From a checkpoint of a small transformer trained on Wikipedia: 33.3M parameters, normalized queries and keys.
MLP neurons of a small language model. Each row is named by its layer, matrix (gate and up: input weights) and neuron, and shows model dimensions 240-367. Each number is 128 + 24 x the weight over its row's rms, rounded and kept within 0 to 255. A neuron's up and down rows have the sign that makes its largest values positive.
After each neuron's rows, "fires on" lists the tokens most often at its 100 highest values on Wikipedia text that the model never trained on.

L2.gate1059 [172 152 155  67 133 152 151 114 126 128  94 126 147 140 139 100 113  98 172 104 129 112 127 105 169 156 184  96 120 111 135 156 106  84 105 130 165  97 116  94  88 144 109 134  92  99 131  82 132 166 179 156 126 118  87 169  99 106 158  82 129 134  77 152  96 114 108 175 137 157 159 110  92 102 158 153 155 132 134 143 100 136 148 164 115 140 105 108 143 119 126 116 152 143 153  99 122 149 134 128 100 108 124  90 136 146 126 119  94 113 132 153  99 147 120 148 130 143 131 132 138 119 168 126 169 127  81  54]
L2.up1059 [137 134 152 159 140 108 122 104 173  86 115 154 112 102  89 161 154 129 128 155  93 125 189 118 118  69 170 108 186 132 147 139 116 120  97 144 155 150  92 143 117 163  84 134 109 140 183 153 157 160 110 130  99 183 156 104 158 124 170 104 136 117 125 162 133 144 149 130 150 133 165 142 135  96 143 158 146  97 124 124 146 122 168 114 171  89 122 115 156  98 122 117 109 110 120 132 146 133 116 126 102 130 134 124 124  98 126 137 139 104 123 102 154 121 132 151 174 134 111 121 125 143 122 138 124 165 161 113]
fires on: " n", "c", " N"

L2.gate466 [155 145 123 119 154 126 134 111  90 117 146 109  70 174 103  99 171 120  47 158 118 136 134 113 105 190 147 103 120 117 111 144 148 146 109 107 131 155 118 116 127  59  98 135 148 134 155  82 143 154 144 126 140 129 156 166 136 127  99 126 112 113 117 137 156  94 115  90 127 130 125 153 132 107 113 148 109 156 141 142 147 126 123 123  85 121 144 144  86 131 130 141  82  90 141  81 117 110 129 112 110 131 128 146 101 117 157 134  99 157 149 112 143 132 139 130 115 187 132 107 161 137 101 141 148 183 136 109]
L2.up466 [113 104  81 155 118 124  90 107 151 133 170 137 109 159 152 124 141 164 115 112 132 165 102 142 129 161 150 116 133 136 130 118 129  87 118 104 136 138 105 134 128 116 155 127 152 155 157 136 163 147  95 144 150 124 152 127 131 119 136  82 124 104 117 152  76 116 148 101 148 157 104 169 152  98 103 142 153  89 148 148 150 121 137 156  82  86 138 107 106 158 128 153 118  80  88 109 146 124 138 116 161 145 122 164 146 140 173  91 137  84 141 101 165 121 120 168 106  98 108 134 181 149 126 113  82  93 109 121]
fires on: "ild", " married", " pres", "res", "red", " red"

L2.gate917 [131 143 132 120 117 118 134 140 138  73 119 152 139 137 123 119 121 154 153 165 126 105 133 130  97  77 120  83 136 145 137 114 131 144 154 132 157 132 134 109 115 124 131 148 104 140 133 122  99 142 117 140  96 123 118 117 156 129 123 117 142 146 104 138 188 127 115  86 158 151 147 124 126 131  81 134 144 132 118 103  96 147 129 169 103 131 107 122 115 125 144 121 130 109 134 158 140 173 129  98 126 145 127 162 140 131 136 114 119  56  83 130 147 146 106 190 113  99 139 146 138 140 100 126 156 140 125 178]
L2.up917 [118 118 120 129 123 141 104 128 160  86 124 110 126  88 137 121 162 101 127 120 111 132 103  69 126 131 137 112 129 141 138 110 106 132  89 114 161 106 121 124 130  94 118 135 171 159 133 132 136 104 149 146 162 104  69 150 148 151 103 159 123 129  87 161 168 144  95 118  99 138 120 105 132  78 114 149 136 117 106  61 121 163 119 128 104 110 143 138 115 116 131 112  97 123 132  91 121 139 131  66 131 131 131 104 139  96 152 129 128  57 116 131 134 123 158 153 143 104 124 148 119 182 111 142 100 153 177 130]
fires on: " O", "O", " so"

L2.gate320 [137 143  77 133 114 171 145 165 121  96 105 102 133 111 129 133 143 100  88 136 106 154 132  91 117 182 114 102 107 164 131 145 111  98 124 116 163 185  94 110 132 102 115 136 140 106 116 105 133 162 138 160 132 128 120 124 132 135 166 147 138 124 153 134 116 119 162 141 128 102 130 129 137 119 113 179 127  91  98 144 156  83 136 123 107 103 116 108 170 126 148 101 106 137 167 135 121 121 103 142 117 166 117 158 106 159 116 145 123 120 154 166 122 111 125 121 162 127  89 130 139 153 121  75 161  98 147 168]
L2.up320 [153 131 100 120 113 146 136 114 178 111 147 115  94  88 130 126 129 113  97 139 117 175 124 119 127 104 138 218 136 139 123 109 120 179 140 109 160 129 143 141 110 181 133 155  94 107 132 147  81 159 109  86 114 177 123 141 155 153 128 152 158 149  96  97 188 111  96 140 111 127 159 109 108 156 152 120 148 140 144 165 120 138 173 108 169 153 156 101  92 192  99 106 131  90 168 161 119 103 111 158 159 142  93 114 122 134 106 139  89 167 113 144 151 138 152 183 140 183 140 136 114 163 175 117 144 142  95 132]
fires on: " ass", "or", " Ass", " ens", " use"

L2.gate273 [128 122 143 152 110 128 142 133 122  98 129  99 161 110 142 153 124 132 155 138 121 130 130 126 111 115 146 133 123 140 112 146 129 144 144 121  90 130 172 116 113 106 118  89 192 139 128 123 146  80 143 156 106 102 173 124 105 125  81 121 143 111 113 144 132 153 142 116 138 117 150 108 111  95  85 168 134 129  89 127 125 128 157 108 110 100 133  86 127 180 172 132 113 148 109 121 108 108 115 124 137 106 136 121 120 128 147 110  68 172 162 112  96 130  91 139 134 124  97  79 114 110 164 120  95 124 122 154]
L2.up273 [103 103 126 157  89 122 137 116 132 104 148  96 114 167 157  80 108 148 157 103 138 185 145 121 117 114 147 104 134 109 143 107  93 114 167 136 144 138 165 113 151 164 131 119 112 124 151 130 110  94 160 116  98 147 139  87 123 142 117  98 154 113 136 165  69 129  99 126 117  93 135 113 159 112 104 115 120 139 159 101 110  96 148 138 136 126 112 111 150 115 113  95 128 129  94 118 159 101 126 178 112 171 125 132 142 126 146 136 123 201 145  90 109 137 120 170 162 112  77  92 121 161 110 103 102 110 158  86]
fires on: "ch", "sch", "sh", "uch", "oth"

L2.gate1317 [136  83 122 164 134  94 138 103 130 117 126 120 133 146 142 126 144 130 103  99 122  92 147 113 133 109  78  98  93 121 127 140 142 172 162 107 118 109 145 162 162 145 135 115 118 157 157 126 140 152 159 143 149 152 137 153 132 114 110 140 122  84  95 120 108 122 115 108 124 147 162 113  86 137 124 152 168 130 140 114 127 136 156 148 145 137 126 124 142 139 140 140 165 129 150 139 118 103 135 106  75 130  81 115 152 129 136 110 183 142 165 125 132 114 144  96 102 106 122 138 138 125 138 151 130 142 145  94]
L2.up1317 [118 148 135 118 123 142 136  75 126 128 137 150  66  99 149  76 136 113 148 115 123 125  87 112  96 147 125 138 117 102 120 146 155 147  95 138  92 122 100 167 132 144 132 124 129 141 157 162 112 116 138 143 172 182 124 167  74 173 132 121 136 129 129  88 106 131  89 123 188 152 122 150  88 133 134 130 159 139 152 125 112 105 109 107  87  95  85 137 140 109 120 132 163 116 149 114 106 163  76 127 124 131 116 153  82 144  66 136 128 113  83 118 128 100 173 111 141 179 134 136 106 152 127 119 148 129 122 132]
fires on: " In", " For", "eb", "On", "utt"

L2.gate496 [125  94 145 131 146 130 124 161 116 112  81 122 149 144 115 154 135 153 117 144 142 157 127 109  88 122 103  99 113 126 148 133 133 164 103 149 151 130  88  90  87 106 171 103 140 148 149 116 126 118 114 144 108 120 117 156 146 170 142 124 123 127 117 111 113 141 119 137 127 136 117 164 146 100 181 183  94 130 181  98  88 138  87 141  98  88 118 175 147 152 122 157 115 118 136 136 125 125  64 166 158 134 139 149 151 128 137 115 109 135 139 143 132 149 116 164 155  94 131 108 122 151 134 120 132 145  77  85]
L2.up496 [108 143  69 151 139  98 129  86 125 144 137 148 182  86 180 129 134 157  98 114 156 146 153 153 143 138 113 112  83 164 135 104 154 120 117 167 102 125 109 123 123 112 168 126 118  84 131 101 109 116 123 100 184 144 133  62  85 111 139 133 129 121 107 108 138 158  95 161 183 109 164 121 134 156 132 141 114  83  92 116 150  85  90 102 145 133 145 114 146 137 148 119 123 115 130 134 139 166 117 113  79 110 100 143 109 157 149  99 116 129 127 109 161 107 117 140 168 102 121 137 144 135  98 173 104 121 137 116]
fires on: "in", " there", " it", "y", "uc"

L2.gate345 [139 130 114 119 130 124  96 111 153  99 111 101 135 128 147 141 113 141 112 135 134 124 158 156  94 184 137  94 121 166 135 115 141  73 164 139  99 138 134 148 137 151 112 108 130 120 127 110 110 122 122 137  95 129 150 110 146 120 121  83 149 114 157 126 139 149 135 143 196 143 174 150 122 125 123 129  80 151 134 111 150 116 136 154 111 138 120 108  89 116 131 119  93 103 126 130 153 122 136 149 112 111 134 134 105 144 174 131 117 117 157 139 147 136 107 169 162 178 114 114 136 108 100  90 172 135 133 116]
L2.up345 [125 138 131 138 112  98 101 111 155  96 118 146 116 146 100  60 127 119 106  96 125 152 131 148  84 118 120 156 140 108 119 116 108 184  79 156 132 112 129 123 181 127 141 141 137  89 134 134 122 135  94  92  66 116 150  94 165 160 105  92 116 181  79 115 144 128 166 156 146 129  86 110 132 134 110  95 104 141 126 124 103 124 153 122 143 112 146 127 130 149 115 128 130 109  95 128 141 124 101 117 162 118 165 100 139  90 134 152 124 171 126 113 140 103 123 118 142 147 131 146 133 137 127  93 138 153 173 133]
fires on: " used", " using", " use", " developed"

L2.gate782 [ 96  78 111 131 155 165 126 143  96 141  96 113 129 144  95 144 139 110 148 115 147 164 179  80 164 126 119 121 142 125  85 146 136 151 144 102 151 155 116 129 136 150 130 161 123 139 168 144 136 130 163 131 161 147 112 146 166 123 129 123 143 108 134 116 136  97 129 118 139 125 135 128 150 136 112 171  84 120 141 133 126 137 123  80 133 131 145 153 140 101 147 124 133 107 110 137 156 106 148 135 144 143 159 138 168  77  94 120 133 125 128 141 139 137 132 132 140 110 179 133 100 117 147 110 119 135  98 168]
L2.up782 [ 88 117 106 160 152 140 104 113 131 150 132  97 120 105 141 128 108  71 144 135 157 127 134  88 119 111 108 140 119 115 127 158 143  90 153 105 118 123 127 116 121 158 155 100 118 151 127 109 111 115 127 126 133 143 130 129 125 148  98  90 176  83 112 131 141 111 127  71 137 104 129 129 108 103 134 135 125 113 108 146 101 119 129 101 146 136 143 144  95 125 129 137 130  80 110 128 149 123 127 117 130  76 127 153 127  88 110 125 149 120 150 168 141 143 146 105 128 126 139 136 102 110 151 126 151 128 124 136]
fires on: ":", ".:", "\":", "akh", "):", " Tel"

L2.gate434 [153 162 129  85 149  77 122 147 149  99 151 170 171 114 172 127 134 141 135 105 126 124 111 124 105 130 168 118 113 141 101 124 123 132 131 160 126 134 126 123 107 150 142 140 166 156 159 158 114 140 153 122 159 146 131 131 135 152 110  89 133 120 149 161 117 113 126  95 120 161 105 114 107 142 119 125 148 147 121  98 105 122 134 170 117 136 123 114 106 120 107 166 119 105  42 139 174 126 115 107 143  92 133 157 116  93 109 168 143 155 101 134 163 133 105 108 107 142 136 129 108 142 146 148 134 130 107  91]
L2.up434 [ 99 132 133  92 127 176 104 114 137 171 134  79 109 147  96 145 142 110 152 122 165 145  81 111 145 139 134 146 141 142 142  91 124 113 128 102 111 113 123 101 152  79 118 118 101  98 118 137 139 166 162 129 136 118 122 119 174 137 117 147 105 145 143  61 128  67 160 114 110 131 137 101 131 133 122 127  83  98 151 135 147 143 128 140 134 133 126 107 100 182 120 111 108  82 126 137 110 130 137 108 175 132  89 108 137 138 138 118  92 140  90 156 104 136 108 144 134 136  97 156 120  96 157 128 125 154 156 167]
fires on: " as", "ge", "le", "ar", " –"

L2.gate1227 [137 140 170 145  67 132 189 147 123 145 123  77 120 122 182 131 103 153 152 142  69 165 155 124 110 131 151 151 120 163  86 101 136 137 102 152 153 104 132 122 158 137 117  98 128 120 146 126 101 164 128 130 139 130 110  97 106 129  90 145  94 114 135 116  71 140 102 129 159 121 138 141 144 146 117 160 147 141 155  90 148 159 121 120 142 129 139 105 127 103 182 138 152 132 110 159 145  99 102 103 133 158 121  67 136 108 129 114 121 111 137 168 143  87 142 121 140  96 124 125 135 111 108 118 138 147 130 143]
L2.up1227 [144 104 140 153  79 166 122 120 153 147 144 104 161 131 121 170 127 134 137 146 117 135 136  50 136  71 140 129  91  92 118 105 152 142 111  68 112 105 112 112  98 122 127  84 177  94 129 138 129 141 137 129 115 104 121 158 159 113  98 103 139 117 127 150 161 138 155 157  83 124 159 184 114 150 136 127 154 131 182 129 133 126 113 186  92 121 124  95 128 139 143 123 136 111 182 149 114  99 104 120 142 120 128 123  91 125 132 117 204  81 126 119  98 108 145  86 149 128 146 131 134  97 120 118 152 111 126 136]
fires on: "197", " Frank", " Gen", " ten"

L2.gate1266 [148 159  86 135 147  79 129 147 195  77 110 129 109 172 120 130 127 104 134 137 163 154 167 159 168 175 101  77  89 117 154 131 116 187 115 117  98 150 125 102 127 113 109 144 169 114 118 132 159 102 105  96 131 150 158 157 109 157 100  96  95  91 115 149 141 112 126 100 137 124 113 134 132 174 160 104 112 121 122  88 112 118 153 138 105 150 131 132  97  96 140 132 116 151 137 139 136 106 118 114 167 103 112 141 127 159  91  90 134 119 105 161 141 145 101 137 133  97 109  85 116 162  68 134 108 112  95 110]
L2.up1266 [136  87 168  94 112 150 171  71 144 154 123 104 116 105 141 167 135 128 130  97 108 105 151 114 116  76 152 101 128  86 132  99 146 151  97 132 166 116 149 109 144 129 135 143 108 108 117 162 154 124  96 144 128 125 109 131  80 113 154 135 125  94 171 109 132 118 132 132 135 159  79  80 130 137 151 139 100 119 171 121 150 147 146 149 144 136 160 153 103 164 125 113 169 133 126 145  93 167 127 125 118 131 104 126 122 155 133 155  96 160 148 136 167 164 129 117 112 137 141 162 116 112 107 115 117 137 179 131]
fires on: "le", "ide", "ade", "are", "per", "ar"

L2.gate423 [125 165 135 135  96 137 167 114 102 117 142  95 134 142 133 124 172 125 166 136 127 126 149 124 104  98 110 116 124 121 138 122 118 115 122 106 145 131 134 163 177 134  86 139 117 103 117  75 116 108 135  98 106 121 117 174 109  95 167 146 124 164 137 168 142  87 102 100 131 152 151  99 148  96 128 149 119 117 131 123 125  93 118 155  90 187 148 126  82 136 163 197 120  95 129 119 138  98 202 148 139 130 122 104 107 180 136 126 133 127 121 104 145 102 136 110 103 117 109 108 151 128 110 128 134 136 124 119]
L2.up423 [108 180  94  91 176 135 148 135 141 188 172  86 132  52 130 165 136 134 125 120 153 132 147 108 120  91 178 109 133 159 120 121 147 108 111  97 157 137 141 186 142  89 114 138 112 139 135 105 119 114  93 154 118 130 109 110 157 121  99 154 101 137 113 126 124 121 124 158  79 143  84 129 128 147  99  82  88 119  98 155 100  86 140 103  89 127 110 138  96 145 142 101 135 130 134 120 142 135 127 119 139 107 130 109  99 131  88 134 136 156 112 124 122 104 125 128 144 100 106 102 123 111 141 136 132 147 126  95]
fires on: " of", " to", " and", "aching"

L2.gate12 [114 117 119 144 108  78 151 129 116 122 126 132 154 131 139 153 117 130 102 139 147  99 166 167 155 140 114 111 113 162 151 119 122 131 176 126 120 143 122 101  96 133 156 132 148 143 149 110 118 120 163 108 100 135 103 157 109 148 137 143 108 119 105 129 108 103  78 124 164 150 106  78 110 136 149 140 151 147 122 125 119 138 122 120 134  98 128 123 157  98  94 156 108 174 162 116 151 139  97 108 128 102 122 128 152 110 137 110  89 112  70 124 126 132 108 156 124 149 135 136 169 130 133 107 155 166 118 103]
L2.up12 [161 126 116 132 144 145 108  98 134 139 132 140 137 118 114 127 143 142 105  90 124 136 130 120 116 136 112 142 109 146 123  97 117 132 118 143 102 128 138 122  91 129 184 131 119 138 154 109 134 130 139 126 136 185 100 185 144 153 123 160 153 121 113 156 137 143 115 112 174 116 135 103 165 122 106 176 103 131  58 125 115 123 161 115 143  85 142 124 148 135 132  88 118 134 139 117 128 139 108 123 106  80 155  91  85  90 154 130 142 107 111 149 106 149 133 161 107 137 164 161 164 167 106 116 115 178 179 111]
fires on: " O", "O", "y"

L2.gate526 [136 131 171 129 137 135 101 139 124 100  78 131 126 131 122 149 131 181 132 146 123 162 117 137  82 125 114 125 103 134 117 125 137 144 104 141 143 143  96 115 141 118 124 145 151 125 149 176 119 170 125 171  94  98 180 120 118 136 121 101 163 136  99 133 139 122 112 165 130 125 123 151  73 129 183 119 134 104 125 144 108 163 149 103 111 121 123 124  96 123 143 124  99 104 104 163 103 124 152 173 154  91  90 158 119 125 148 145 149 145 122 121 105 149 134 103 119 156 106  53 116 126 185 132 119 167 111 116]
L2.up526 [114 144 123 102 174 126 137 135  79 146  90 156 106 120 145 137  71 123 145 131 159 147 117 131 152 159 128 156 139 106 120  88  76 121 100 186 153 119  77 100 147  99 145 138 159  92 154 119 126 101 139 107 141  80 102 110  87 128 102 130 100 199 125 144 118 133  73 150 156 141 107 147 136 141 147 146 160 147 101 111  90 138  93 157 130 149 107 177 146 123 168  89 126 141 155 138 152 154 111 112 154 125 134 122 156 113 167 124 110 148  82 124 134  81 131  77 120 142 110 166 121 125 139 183 127 139 124 124]
fires on: " e", "y", "-", "ing", "c", "in"

L2.gate551 [ 89 102 102 159 150 122  80 134 126  84 111 160 129 105 117 136 133 134 116 123 127 111 166 107  83 155 114 125 101 122 152 169 123 125 169 116 154 153  86 180 131 157  76 138 140 113  83  98 140 139 165 137  85 160 114 140 165 167  98 127 156 144 132 181 124 155 143  73 115 106 145 144 154 107 133 178 134 135  94 134  97 136  94 161 114 116 138 130 134 128 148 147 147 118 111 131 152 135 109 117 129 144 163  91 152  93 127 111 111 123 103 149 110 153 136 135 149 105 128 129 118  88 132 164 107 130  66 122]
L2.up551 [101 108 118 119 109 133  85 123 157 154 150  95 161 132 116 149 100 123 132 112 120 122 151 112 126 111 167  97 149 126 160 115  86 112 128  97 126  95 132 140 165 117 153 100 103 156 137 182 149  74 179 117 111 148 108 183 148 156 150  86 146 125 149 147 120 139 161 156 143 118 133 192 126  99 146 137 142 120 137  95 106 109 120 154 112  94  91 151 153 125 103 108 175 145  87 112 122 155 117 120 111 131 112 139 108 122 100  87 126 105 148 152 135 130 133 153 131  87 109 112 110  90 130 100  96 141 115 146]
fires on: "re", " New", ".:", "\":", ":", "m"

L2.gate987 [135  95  99 118 102  83 156  90 157 162 118  98 120 114 130  94 160 131  95 123  98 124 139 110 103 136 144 137 175 120 142 116 155  98 122 139 158 163 132 149 114 112 106  78 147 135 122 142  99 143 136 150 104 134 136 154 120 156  99  96 120 111 116 118 158 133 111 156 121 161 136 121  89 173 189  89 156  55 130  99 156 142 137 108 141 118 102  87  82 147 164 154 147 144 115 130 118 107 139 124 119 113  99 130 133 135 154 128 128 167 181 133 133 123 113  96 136 104  91  44 121  99 163 181 142 154  91 110]
L2.up987 [180  79 155 142 141 107 168 119 108 143 125 170 103 161 146 151 168 159 103 124 125 130  75 101 124 125 144 136 122 134 134 134 169  74 145 141 143 168 149 124 119 105 123 142 118 106 111  92 114 153 104  88 131 134 116 142 146 133 137  94  90 112  96  93 147 120  97 116 144 170 119 137 122 131 126 141 113 108 120 155 186 134 151 160 105 106 155 138 152 140 148 147 128 133 119  86 122 169 148 160 123 138  95 167  91  82 128 162 159 137 137 149 104 142 146 129 140 140 140 137 119  85  98 141 140 141 117 166]
fires on: "%", "5", " Part", "ep", " percent", "P"

L2.gate907 [163 138 100 112 133 179 129 105 111 137  84 131 123 122 153 113 132 145 137 126 120  95 155 102 111  85 104 140 102  98 126  90 118 100 142 135 115 139 178 160 149 163 135 111 144 163 112 107 153 121 151 154 106 123 118 117 137 111 175 150 148 136 165 138 104 103 140 142 127 112  82 139 105 167 142  78 144 128 138 115 136 113 154 141 126 157 114 112 146 129 111 134 103 130 121 128  89 105  94 104 158 186 116  89 127 110 145  82 133 149 126 130 116 107 139 118 152 110 150 117 141  97 148  97 121 129 151 119]
L2.up907 [142 147 135 137 142 115 128 134 127 170 145 113 116  58 184 101 154  98  77 136 130 188 132  82 150 156 146 162 137 112 122 143 163  86 155 122  99 160  94 160 131 100 108 134 111  92 127  96  93 131 123  76 127 171 136 120  99 141  98 133 143 132 152 132 127 139 117 116 118 128 105 146 154 114 127  81 137 101  91 158 160 104 103 143 134 144 154 111 123 138 115 128 103 138 164  64  99 144 164 108 134  87 108  97 121 136 126  99 117 127 140 160 100 161 140 121 123 169 103 139 178 109 110 149 168 125  99 142]
fires on: "%", "an", "ure", " percent"

L2.gate482 [139 148 149 140 128 136  91 150 125 114 145 163 149 169 155 130 103 124 117 152 100 135 123 146 105 119 142 132 158 126 107 102  98 123 102 113  87 142 161  83 142 129 126 138 140  87 103 114 104 122 128 177 149 127 119 100 109 143 128  97 163 146  68 157 100 132 119 180 132 113 125 167 149 120 131 112 120 135 150  81  69 120 158 102 135 102  81 117 138 132 116 130 123 113 143 117 126 151  91 172 130 144 132 126 124 101 151 174 109 145 121 134 130 138 106 153 160 149 151 155  97 103 113 127 181  89 120 112]
L2.up482 [149 105 164 115 111 140 143 129 165 100 118 184 127 123 111 140  98 126 125  95 118 138 129 124  98  86 129 167 117 117  96 137  76 149  88 106 120 122 109 122 117 141 129 138 140  94  84 131 100  99 129 132 150 123  89 110 150 117 135  61 177 132 107 147 119 145 133 143 154  97 137 174 149 135 139 109 123 125 133 102  97 133 140 149 143 107 111 121 139 154 121 107 130 123 136 130  85 156 126 148 149 121 172 132 121  75 116 100 106 106 130 133 164 145 133 128 128 146 137 131 143 129 125 156 119  93 103  74]
fires on: " also", "ot", "is", "k", "r", "c"

L2.gate1097 [154 117 122 147 124 149 139  74  98 114 117 114 128 166 128 126 159 151 146 138  87 114 134  89 103 102 116 100 125 133 152 151 126  89 122 155 159 168 124 100 111 130 132  88 141  93 111  90 139 137 130 141 114 128 103  68 161 150 120  98 126 129 162 144 132 143  91 140 119 151 110 131 114 143 101 150 151 114 154 119 153 136 119 148 142 130 121 133 112 172 114 155 135 144 127 103 103 130  68  97 100 220 114 106 148 132 137 120 109  84 140 148 126 147 111 135 140 129 150  97  97 148 117 117 152 115 158 140]
L2.up1097 [107 109 136  93 115 135 128 138 179 102 124 145 138 152 128 165  61 181  99 117 144 113 144 147 133 118 151 154 111 125 137 148 132 141  93  59 121 105 101 138 144 123 114 129 140 125 131 116 147 102 148 122 109  97 119 147 121 100 120 108  98 115 148 104 140 101 109 145 102 148 115 110 149 145 130 152 124  90 137 123  76 153 146 106 114 109 157 139 165 149 177 122 102 112 109 131 109 152 139 128 124 119 148 104 164 116 128 113 100 125 125 115 118 138 154 119 155  76 117 112 134 100 106 137 112 111  93 110]
fires on: "ok", " special", "Pro", " GP", "pro", " capt"

L2.gate56 [131 126 113 118 117 122 126 111 131 112 153 127 104 106 164 134 126 113  77 142 137 170 162 130 132 140 109 143 136 120 115 182 122 175 145 138 161 154  86 119  90  98 130 118 113  96 125 138 133 101 113 123 139 105 143 112 139 132 138 111 107 148 100 143 102 121  80 129 145 162  98 145 143 127 131 134 124 119  90 148 151  88 145 103 149 122 140  94 148 169  99 120 106 157 125 104  97 141  73 126 108 134  94 105 121 127 132 143 157 141 179 181 126 128 153 124 126 138 116  97  87 122 140 112 159 134 119 147]
L2.up56 [165 137 106 113 126 149 154  86 130 128 115 122 123 117 119 137 120 150 101 140 139 183 155 113 125 160 124 105 144 154 144 214 133 164 129 149 168 174 136 135 119 156 142 130 129  99 167 108  85 101  92 116 123 159 119 119 151 120 108 140 105 113 112 130 142 102  66 179 139 154  84 116 108 103 180 133 160 134 145 144 156 102 160 101 159 107 135 131 192 150 150 122  70 138 176 104  40 143 102 168 157 156  74 113 139 161 114 111 166 101 156 137 101 152 146 137 103 138 102 135 129 148 156 131 152 123 118 153]
fires on: " All", " ass", " cons", " cont", " Cont", " Ass"

L2.gate559 [141 108 209 155 187 180 157 135  81 134 168 165 106 149 137 121 115 101 139 165 125 132  80 133 158 111 126 141 142 132 134 113  90 103  99 105 131 108  85 127 139 117 151 146 129 113 110 112 142 153 144  66 116 138  70 122 138 129 123 111 127 191 124 141 133 156 112 129 165 115 159 108 138 113 117 141 133 128 128 147 126 122 124 109 102  71 116 149 154 145 130 130 137 140 165  99  80 119 132 138 139  91 141 157 104 140 150 127 137 121 103 132 101 131 118 139 137 143 159 110 123 128 184 138 159 161 141  99]
L2.up559 [113 141 128 132 139 147 135 135 123 156 175 119 119 121 127 149 139 117 158 134 147 112 109 144 127 127 136 160 129 129 121 172 132  95 106 144 106 114  87 112 123 179 129 126 133 127 208 149  94 137 133 136 114 158 145 133  99 114 119 131 127 126 126 172 148 148 165 124 143 159 122 126  99 125 168 165 138 127 152 132  99  82 170 115 110 131 152 116 130 149 160 144 142 138 146 136 115 119 108 173 123 143 150 118  89 128 113 159 170  97 131 106 158 152 136 123  86 103 148 107  99 111 138 144 181 142 135 111]
fires on: " sh", " ro", " mar", " 15", " k", "c"

L2.gate213 [132 110  89 153 110 114  99 111 107 144 141  97 155 164 122 136 140 113  96 144 131 126 116  94 113 130 123 101 123 130 148 125 126 117  98  83 178 112 136 135 109  85 123 150 135 161  93  50  91 112 128 151 143 114  85  88 120 108 116 116 116 133 133 110  97 124 101  97 163  78 134 123 135 116 150 156  97 134 101 132 155 133 106 140 109 139  94 102 101  98 137 153 130 162 133 111 113 122  91  72 134 119 108 135 104 127 118 132 112 151 160 150 120 119 136 111 149  94 140 105 149 105 118 150 112 131  94 155]
L2.up213 [158 145 148 128 123 128  91  89 170 124 137 109 163 174 111 153 138 133 151 149 135 138  82 165 115 118 166 113 101 124 171 121 108 141  70 136 129 122 119 132 122 132 110 156 153 130 120 113  93 177 113 134 147 138 143 134 118 106 113 112 114 123 126 114 127 140 138 169 148 135 143 166 167 102 114 132 114 128 129 131 136  82 149 139  86 135 126 100 153  96 164 149 126  80 126 147 134 101 165 108 132 158 140 117 129 136 177 122 124 128 124 143 105  70 135 123 115 151 120 123 136 109 114 149 106 153 142 150]
fires on: " Film", " Department", " Act", " Minister", " Director", " Ministry"

L2.gate1202 [101 160 145 114 141 135 127 157 132 117 120 123 133 138 140 151  86 104 112 151  97 158 106 101 128 144 145 104 117  77 120  94 143 140 122  91 104 143 124  74 109 106 100 116 122 148 132 115 152 142 111 108 116 107 151 132 136 153 131  82 126 120 183 127 139 134 181 107 121 114  78 122 171 149 150 152 103 140  85 130 147 101 117 118 101 142 152 132 143 145 142 128 112 133 149 153  97 109 105 141  79 131 106 158 117 115 166  86 101 180 131 129 144 135 127 143 126  99 135  91 119 101 116 131 138 173 178 110]
L2.up1202 [106 144 106 126 121 127 116 144 126 146 132 133  92  80 148 132 150 141 115 125 125 121 131 134 115 162 142  87 112 101 131 125 122 119 147 102 104 149 119  92 116 138 100 108 192 132 131 117 174 152 189 138 116 125 103  97 121 120 150 134 107 119 126 134 148 109 175 101 125 149 108 135 133 128 110 142 135  84 122 127 115  99  79 103 176 130 112 137 147 112 123 111  84 138 144 107 121 104 135  82 124 123 117 176 138 121  60 117 145  93 127 105 126 133 136 120 139 112 114 119 119 114 130 143 117 112 124 100]
fires on: " rec", " Rec", " pres", "res", "t", "Rec"

L2.gate240 [143 140 140 170 136 167 149 135  65 147 112  74 144 109 155 132 126 106 133 150 138 147  93 172 120  98 134 112  83 108 115 135  88 116 158 123 113 130  93 109 119 138 140 148 124 159 138  97 128 105 151 133 110 157 159 107 153 130 132 145 101 166 151 151 160 154 131 122 163 109  91 118 128 130 122 117 138 160 106 172 114 127 158  85 101 102 122  94 122  99 156 139 144 144 138 148 133 111 120 132 131 117 131 129 135 123 117 114 182 113 133 191 117 120 102 146 148 159 132 159 128  93 140 108 134 131 122 148]
L2.up240 [165 133 126 165 153 108 135 108 101 142 142 118 164 136 128 147 159 168 145 139 127 106 127 132 103 101 165  96 148 164  99 118 136  98 138 144 123 153 126  99 143 154 130  63  87 121 154 120 114 149 117 141  87 157 147  99 144 133 130 119 185 184 128 167 120 139 145 114 135  81 102 123 112 120 105 105 117 147 116 141 142 127 141 109 114 159 129 119 123 139 145  95  94 136 116  95 161 122 104 152 146 122 145 116 155 134 115 150 149 165 145  99 138 144 123 142 161 142 192 154 156 143 141 173 189 131 134 124]
fires on: " Sch", "ch", "sch", " place", "yn"